Weights of a small GPT-style language model, trained from scratch on English Wikipedia.
Size: width 192, MLP 512 SwiGLU, 5.73M parameters.
Architecture: RMSNorm before each block, rotary positions, untied embeddings.
Training: a variant of Muon for these matrices, 4085 steps.
MLP neurons of a small language model. Each row is named by its layer, matrix (gate and up: input weights) and neuron, and shows model dimensions 0-191. Each number is 128 + 32 x the weight over its row's rms, rounded and kept within 0 to 255. Numbers have three digits each. A neuron's up and down rows have the sign that makes its largest values positive.
After each neuron's rows, "fires in" lists the words (lower case) most often at its 100 highest values on Wikipedia text that the model never trained on; "fires after" lists the tokens most often just before its 100 highest values on Wikipedia text that the model never trained on. A number after a token or word is its count.

L3.gate508:087151146108156156117135159119150136147188139159169107166042159153147093122112126117157152132105136156094081140148126142099091101079200066138150150151104095160141066160154085105099156110149106163098167133107132197126107147104140114116157140141060142070042138125157154114121140080123137124150138175179098037136134080085059165151099121127129170140131102119144137082139124115151107102098166133115132126146127132147100104130099163108089099144071136143105165124170090090110120221117098115143170101165099085167156151168091122102115202126145169118171122040109162131122196163131102120
L3.up508:089169139078136143160203167111127117153134159134220119119111194156105176111131142180110143096108183089105121099125133172110145148082166114122125212124073120096081117122171122053112110098100074171121158155128159151116168178121145155119143089096092119111103131126129111100086183086159186159120167148089169148142138135094134162073103100150118111074116156097156178152069132087160168125133152156111150108149105107126164151107124139089149095132086149090137139095145087148098131177158115150089177125143125118118161149075143119138195122031132121162219153113120129063135150141127107135
fires in: "its" 43, "s" 19, "itself" 5, "socialist" 4
fires after: " it" 48, "'" 19, "ial" 4, " d" 4

L2.gate52:174086098098170124048037159139108116093133115069112118164182109121138147127099155103164084113111116150090171094167114109151078135160118117140163085070103104163131182134131139163087147120163124165188089177127082122083067103116154099162180135101108041116081127151110184065138091127158125109110090137085113103124059107102134159105171101147141116132102134092104074155138125102164134099073122155150148108112110080114187087172118180110129075176128149138132100060115123132140125150131155165164113128063174074121184112143117117097144127092148079149120175130125089107098125149114103126
L2.up52:217166141104173111095070159184091199077154082136096100117156142169138142118090089100152089134123160109148164143161145107107098125171163113127168069091115123207152133081115151185085160122163131115179115176114052124101070084071150120117108160115109119144140081132121101129126145160133111093096078187103141128131076118146150106084141059124100146109159107125130145155141144141103135133108124133116158098143151089114141154117130088070139132198103121169143067115099149100086081119106150131174117104077160117117153099147103129116164118114128150195131193151109142166076093161128175208
fires in: "in" 62, "from" 31
fires after: "I" 58, " F" 7, "." 7, "F" 4

L4.gate241:110130155121185151127124144099098186099096158150192130149070162122141136114127172173125146134077122104162125118128130149122042132121140084147132132118131113119149112172068087140120076032131156159116122130142127081170117185113165136124105097101159138154074092205126118119093125146164118138075164104152117112187121147173125105096114111131076170070076144100141110136154158100144124135085139132102083168059101107078082146121131149122141176151103135137152149169150161115144141039147099206115190137132128187152159167113064119130118201052153095122163095139126137102160127136144084154
L4.up241:127124128146114141162185159120134087077065176134110144189068181087171128096118142129143196109138149134084151124152126156169099124121096105102129092133144100111133112186080093103119105071081067099092099127125155048142159154166117188107075098120083153113062114196115111142141088139178161091141153111159080100206069105126101073153151154135088144133101135140152137123129171095104139118108149133130099157090135163129135104166051177115132156113161115132133176132180153096118122128130111138092164160126138118144096095118068141107120224139154098093159117164114162092118153125095069175
fires in: "their" 52, "his" 30, "largest" 8, "these" 4
fires after: " the" 49, " and" 15, "g" 8, " The" 7, " H" 7

L4.gate67:111137129156168117091136163135168150093139151067144076076133155164135173116157139142106088090103090085124124206139055180136091117110123158095174195101178141112119134151124148117114182108109132107121163155099132138136108136129137100098174101111047079134062102074060110145103122073044154125107129168135130102115138075156127081179139122120139131180145073115137101180090143076110131139132083127163111151155160066111117094177151066099172171097159110083093101176141158089193101139162146113125136132147157144125106137080131141129197178150076087148160118132119116150096149123103095136
L4.up67:079125107117099170135134217106173114160115144150134115152145165128162156132099110114132084079039063117142078164133129129146060135150104149175163168178073077109116096128091126123173119125193173096077179109132124173192134132131135101126151032133110127136136096079139150120109091134107146121128091168117111133174123085186143124077190110174128119112157121137142157134105168103121110112097094113164164155167092121131172164158161095152169144115111109155129080138104094086167123119067069050155136080061153133166111157106129167127128137068129152126151127105175138144159165153167134106
fires in: "s" 37, "would" 19, "still" 10, "its" 9, "t" 6, "itself" 4
fires after: "'" 48, "ou" 20, " it" 14, " st" 11

L4.gate424:107135178128136113140118116168073159103097178072157117117129187158160136153106110171115159151146086142142097156157128089116107067121160099120118093137161106109131072156068106155141148060142090137162137143139058152044127134142110116126044138166072100142092117131112147166132119137091167166120149142145093102132113105119114174171124102148170163131171110125119141130139149115118110148134090176141087051176128085094140207178104112103079139113103136148132139167153089098104143143152086145117099105106064097155135155062127112083198169138115095149157127130169139058118150173108129019
L4.up424:128121141141160162144136158156092118134115117158125106128128131049103107106103092105165173105070149089111111104157142088108168078106144142092105188125089075175104146171181110098141142102089112108158111139150126158147132168162120162116098086146132091100115104086160086087083155149111174135142096137157128085151131056128120171161170132123174130170149112139132172095104131085124149126097116164154100119102068103184105129150157159135175131120136110124146122155136115155095105194131134154163244103148009145167181116150068120126154170154160060179160120173148131116204140099119156111
fires in: "s" 54, "its" 33, "the" 5, "her" 4
fires after: "'" 54, " it" 36, "t" 5

L3.gate28:106149178131152124096141118108120137112116059168109130130181143092088124138104100119101148118159153143179049106113160070126139102134119155146111186161115050095128117200147162138095111145167145165104110165169142112093130162136109140109147089206208151095093123124170160117080154215090090153107107146108127117157140160122125134135136093131130099113134131103150124178104073103165182152118116069118130148133129123138110130173182216120163137212139151105088154160132105172146094177164138158113188153143140136125122184174078066091167143105157112168190145148116183089149135120130121099
L3.up28:118150071109105129133163106144151065168133162153117131189084137103092126126088117218136082119190076134117153157160152044131095116133084103137098158146114125142156105116155118130128128177132116098154130141105092071130151109059193178134182125139054162110115086141164154163180197099073135146111095115126091107183064082172075103121151117135174137148104136148146139126127191115123156092120170139101158104184170111073103124121061132135138123182161084136104175147086145112076111150118116149158149152079131074139146164113099128094133126170152119114117157149131167110179145060108149108
fires in: "her" 57, "his" 12, "hispanic" 6, "himself" 4, "he" 4, "him" 4
fires after: " " 61, " H" 16, " h" 8, "H" 7

L3.gate276:154089130159186148084136117071110108087152147190121113041184136124112170088076109116161153106101089165125121082115160105153072143089079121123155139096185125123146093113105178141101126095150141156123028131174161127136104089103149125145138105104115046132098093120141135140135162197138118133111174151100092160122089104152133132091106145091180138128154138085127174114165124115112136142141138115165141093092114169132174167172114067122109130178144038165107118089156075136139122118147152164135169115124152101136193117197091124118075127101099093143116143127066136083098090074171156086
L3.up276:167123112026196121117161068158073160130124137101111097119117172140091110111127153103136135107110135141135131161127128156127102091123192098138124099101099086168184137083139149172104132047176148102118097114143093107072132098138086106116147123097147190149085075198157110147050107105143118124134119108159167105146121117116114114133123159142120168134159177181178158113116127063116147122153168154132171118116099126167205104166073095142119115179136108149093152119160122088135104090160127108147107068093133145161192135154097126087161139150091151072123048096127149138119157181079130059
fires in: "in" 51, "on" 26, "one" 4
fires after: "I" 57, " O" 22, "O" 15, "U" 6

L3.gate254:136155131146120075132155137135070167111090107157143028142121173125162137145125110120081161109164154149124114118152111138152116125164152088132155117154122089102133045133171135130097114080111158147205089146097108119117115156153143182094112090175097078137107109095141138116038127150136122158037153157153120124141128149063098143113101087140156107137131177078108169112094167082148131099113145141140080103127129141150141081142125180095175139188118077115032168092151103184093159145136097169122141142143111102188153163145064142125212113111137098131179095128129134116110193085130116117
L3.up254:121143150117167162143136096159136133086149104204093109088160150136171160113106085128102140131124114117149131121153114141114142077176071106136113125087127113144118082117121114142115114128124121181132099152145060154134083140119118110128117149106072144149080104033134071163104156123132151164108122166116127122207109120106066221127166103149128093158143128116102127151116152063108134185150168135115105201103171138122111032135102177155101099149152113185152116124142155157145092084169150128091103114110114108141177151171127077069161172228130085172151111164110120112189132068131090108
fires in: "s" 35, "its" 33, "his" 13, "hispanic" 5, "itself" 5
fires after: " it" 35, "'" 34, " H" 13, " " 8

L2.gate388:109200092113104144105121144165150128131118172156121067103165097129113145123084043115072107125162111056132140133083150182084117154117100099081135079097123143137065150170147102064176107107131153151112100137130151160093135194119098078092151146152103186104123079107129138040103175146083099116160154117110158158109168120120126105109133170101158118115111146084145166131108175136134157125115113103171106098092123111137118135138138168195142074192105112069115188185106149119133118131049127116203129130101176098087054152124071117161120107085145117141130105094136147149151155152118077127
L2.up388:149193127116139154068109093144086119079121153190103070146082119093103159100148040085134135147159171102186124134108126214115159168117160119146176142091077149128122133145106114136116109105190184149151150124092126090126102144163152066090195170119083212137102104126165202115090122123101150062160186171123146128097125119124114096120114115167128126115159142113105156154150154122111147145150140042113134113158160128120084114141123144119163131135147131160111096150070146109116146170106138153136130145057153139118080183120099144149134124029084099119104119134112149096134140172112077185
fires in: "to" 65, "could" 13, "would" 7, "town" 5, "should" 4
fires after: "ou" 25, "ed" 18, "e" 7, " is" 5, "im" 5

L4.gate174:100112151117164146103121161175108134124082172145084087092085177188123123156104161149097144118149160094055082139106149146059166121127164128098053152138094107195168060144089079129135170139163137130100142140156135124123130094150122126141113076149040154142116114120122142108116078104125091133130180178152155133095106143166149168125182128116145140167113177119143187102148157092134150133159167133130098131055130136106141123183128122114107142141157114122110087049119046109138173142170099173126208123112145142144127158119109111082150138210101081093127116138128133028159099117162120145
L4.up174:127076129090152130155113128134151185123130158139187125165124187112143139100115099137124184124161132144116083109126094200144110148116123116082112184137117106181172064182065139115135185121196173138067135156125159080120144151119138140128132082144089123167075075067117128167120050170097122136172145142128082100079114132151094164137093160114121116183171179088102146176103144071097181118092167130129111170097100114132124163149080128128159188216120141117097169141158152122145142139134127130113156112127126129179190146150081154093166155169117077091114099138124172057111134161099120115
fires in: "her" 52, "his" 20, "s" 9
fires after: " " 55, " H" 18, "'" 8

L2.gate416:103191076153141162130171101139171110143155186123141151150130179157165119121121102118117122135120046134136168139124103162155145115129159161108125144075147102094079182132146109143192109076107100169140150139088102143131135062105169095129140130140181145136116156124127107134107163121058103114196047149132124156135139142130074147095127140169063110160159077147116148089103147144127137164134075120145194097158104131131166118144151139149153098099153142075098147098152112111120129146087083111233102096096164074082086133123116079121145085128145092108058165129151123167079147115157024099
L2.up416:131186129116119106116152167207124151076199104103093107100147119136133069116088083088130145091104176178108133165144070083120167141150090157133155088149113124096095145149125101074142090152139164121109099135123094163114107116110115102123163045126134143145121144118091190140194105199127131151160126093176123134179133148161144139128114150024171091115146094124130126146132096152117161118171180068188099064150124123113101134128139130144136103138157133114123198191115073079121164149131101125160037127141160115107162123141105099168126107144107139105073092173190116183141104110143083141
fires in: "would" 21, "could" 15, "may" 9, "should" 8, "can" 7, "have" 5
fires after: "ou" 45, " m" 20, " c" 17, " h" 8, "on" 5

L3.gate340:094136150126184100119122079096098094060102144164148130084123120149084131126122112113130115104167076127165198077126203102154091088184155109087161141121115110134111152120134072132074144118180171159157138144095125144111116134147098161119095101080165094129068132153142194186091064162126202128099134234151144173159091164115059124117081115130153111147099105098086133139086135152085152189149092122125114173081133134177144151123121120129116115156141152152105156142104105173105163161172132174154188115126140132141144138129098110119164075168157121083155065096102121116083097081152094150
L3.up340:176174138118143190147175171148167142132089175083121135145055132144130129157098094130160133132140128141229125099079124125102147116149137059075108143118171177142135127088151165127166161083144155123154169170154153085080140087169110089161135179077105137154093163134109170216148097149108103092118130142145164128136098065189149119100149126073081113209099114121073136068116090088078165174109074128134138145121102119137148123119133105146127133130117193135153126155141097126110122124131102133159095127095138082149163166121141122064127137175127108037102159152087160103175134109105093150
fires in: "her" 33, "used" 20, "use" 15, "using" 11
fires after: " " 88, " (" 6

L4.gate492:115205137145147120200114099107146156090113084169102162109178106130166078063082057092150137105072135129113128087144175166076185099114158114147131156113080119109118120140135131099119119112108173122131142102135127145159187189100150128121136066117125231158091143108048046137155122091109150142136131119112091056110146052180124097103116123134130136134138128123094122142121167133139149094135133104125074119131142128122137117188092127119105116105164185111136134116101153115139140149099124114184147114076132198153115194144123183092135158123145150159129113109075111180154141124055075182
L4.up492:130193077105095109144144090143144165102086145153103118141115129182134173126081090088137152118125121161139154111158156108100156136143118171136130105107141084089099127137139107080139082124188162105116106137100154121154065132166136113119121094081079174175105099118098104147107151108039123134194099128147156055119162147098130162117066078142091151165095108082130158162036123181110168148145100082154092118112094111178138098143119057205074180156132173074109151149073130112167105160108112156109124141141103122072145148132059102192110149124124160133115107134115089174159082117106133160
fires in: "to" 46, "not" 15, "would" 10, "could" 7, "also" 5, "t" 5
fires after: "ou" 17, " n" 16, "ed" 10, " al" 5, "'" 5, "e" 5

L3.gate304:104148113155144120115151107110097126085109149151161108130105109207106129071079103112165122132123165176111194132108147159101133159129134063105155110179135160094130125217098113140106128142120192159143094089144102189081134098143137131111122120073151194141158165121116085101114185178118131136132116113121123158164170109153111074113073136144130104185177090100145089159116110140175120111132068063155158076136092157127174160136128144107130128140168170126128129169145129120123234172110130116138169111080200141132115128140094061127110130069131098127076096137098152178132091158172054171
L3.up304:111190080157145129129098046157095087103192177144146084108132111193183122126062112133155110076080167136155161159072169167068112187178130101134124081069181142094141136130131132139102133133134156130159065128119120146101115122109096096138136132127102181114145149125120179182185129134104110087138130197143125131127125121124114143100161168125140093128166172062087136123160149131114142192179089098175131081170087072159140101176122113157118127104164138128110134136121083124136143129072132102132145098128134042147065111166155138200108096146080125117116086128092189130095122139126080138
fires in: "would" 21, "could" 19, "may" 11, "will" 9, "should" 5
fires after: "ou" 41, " m" 24, " c" 20, " w" 11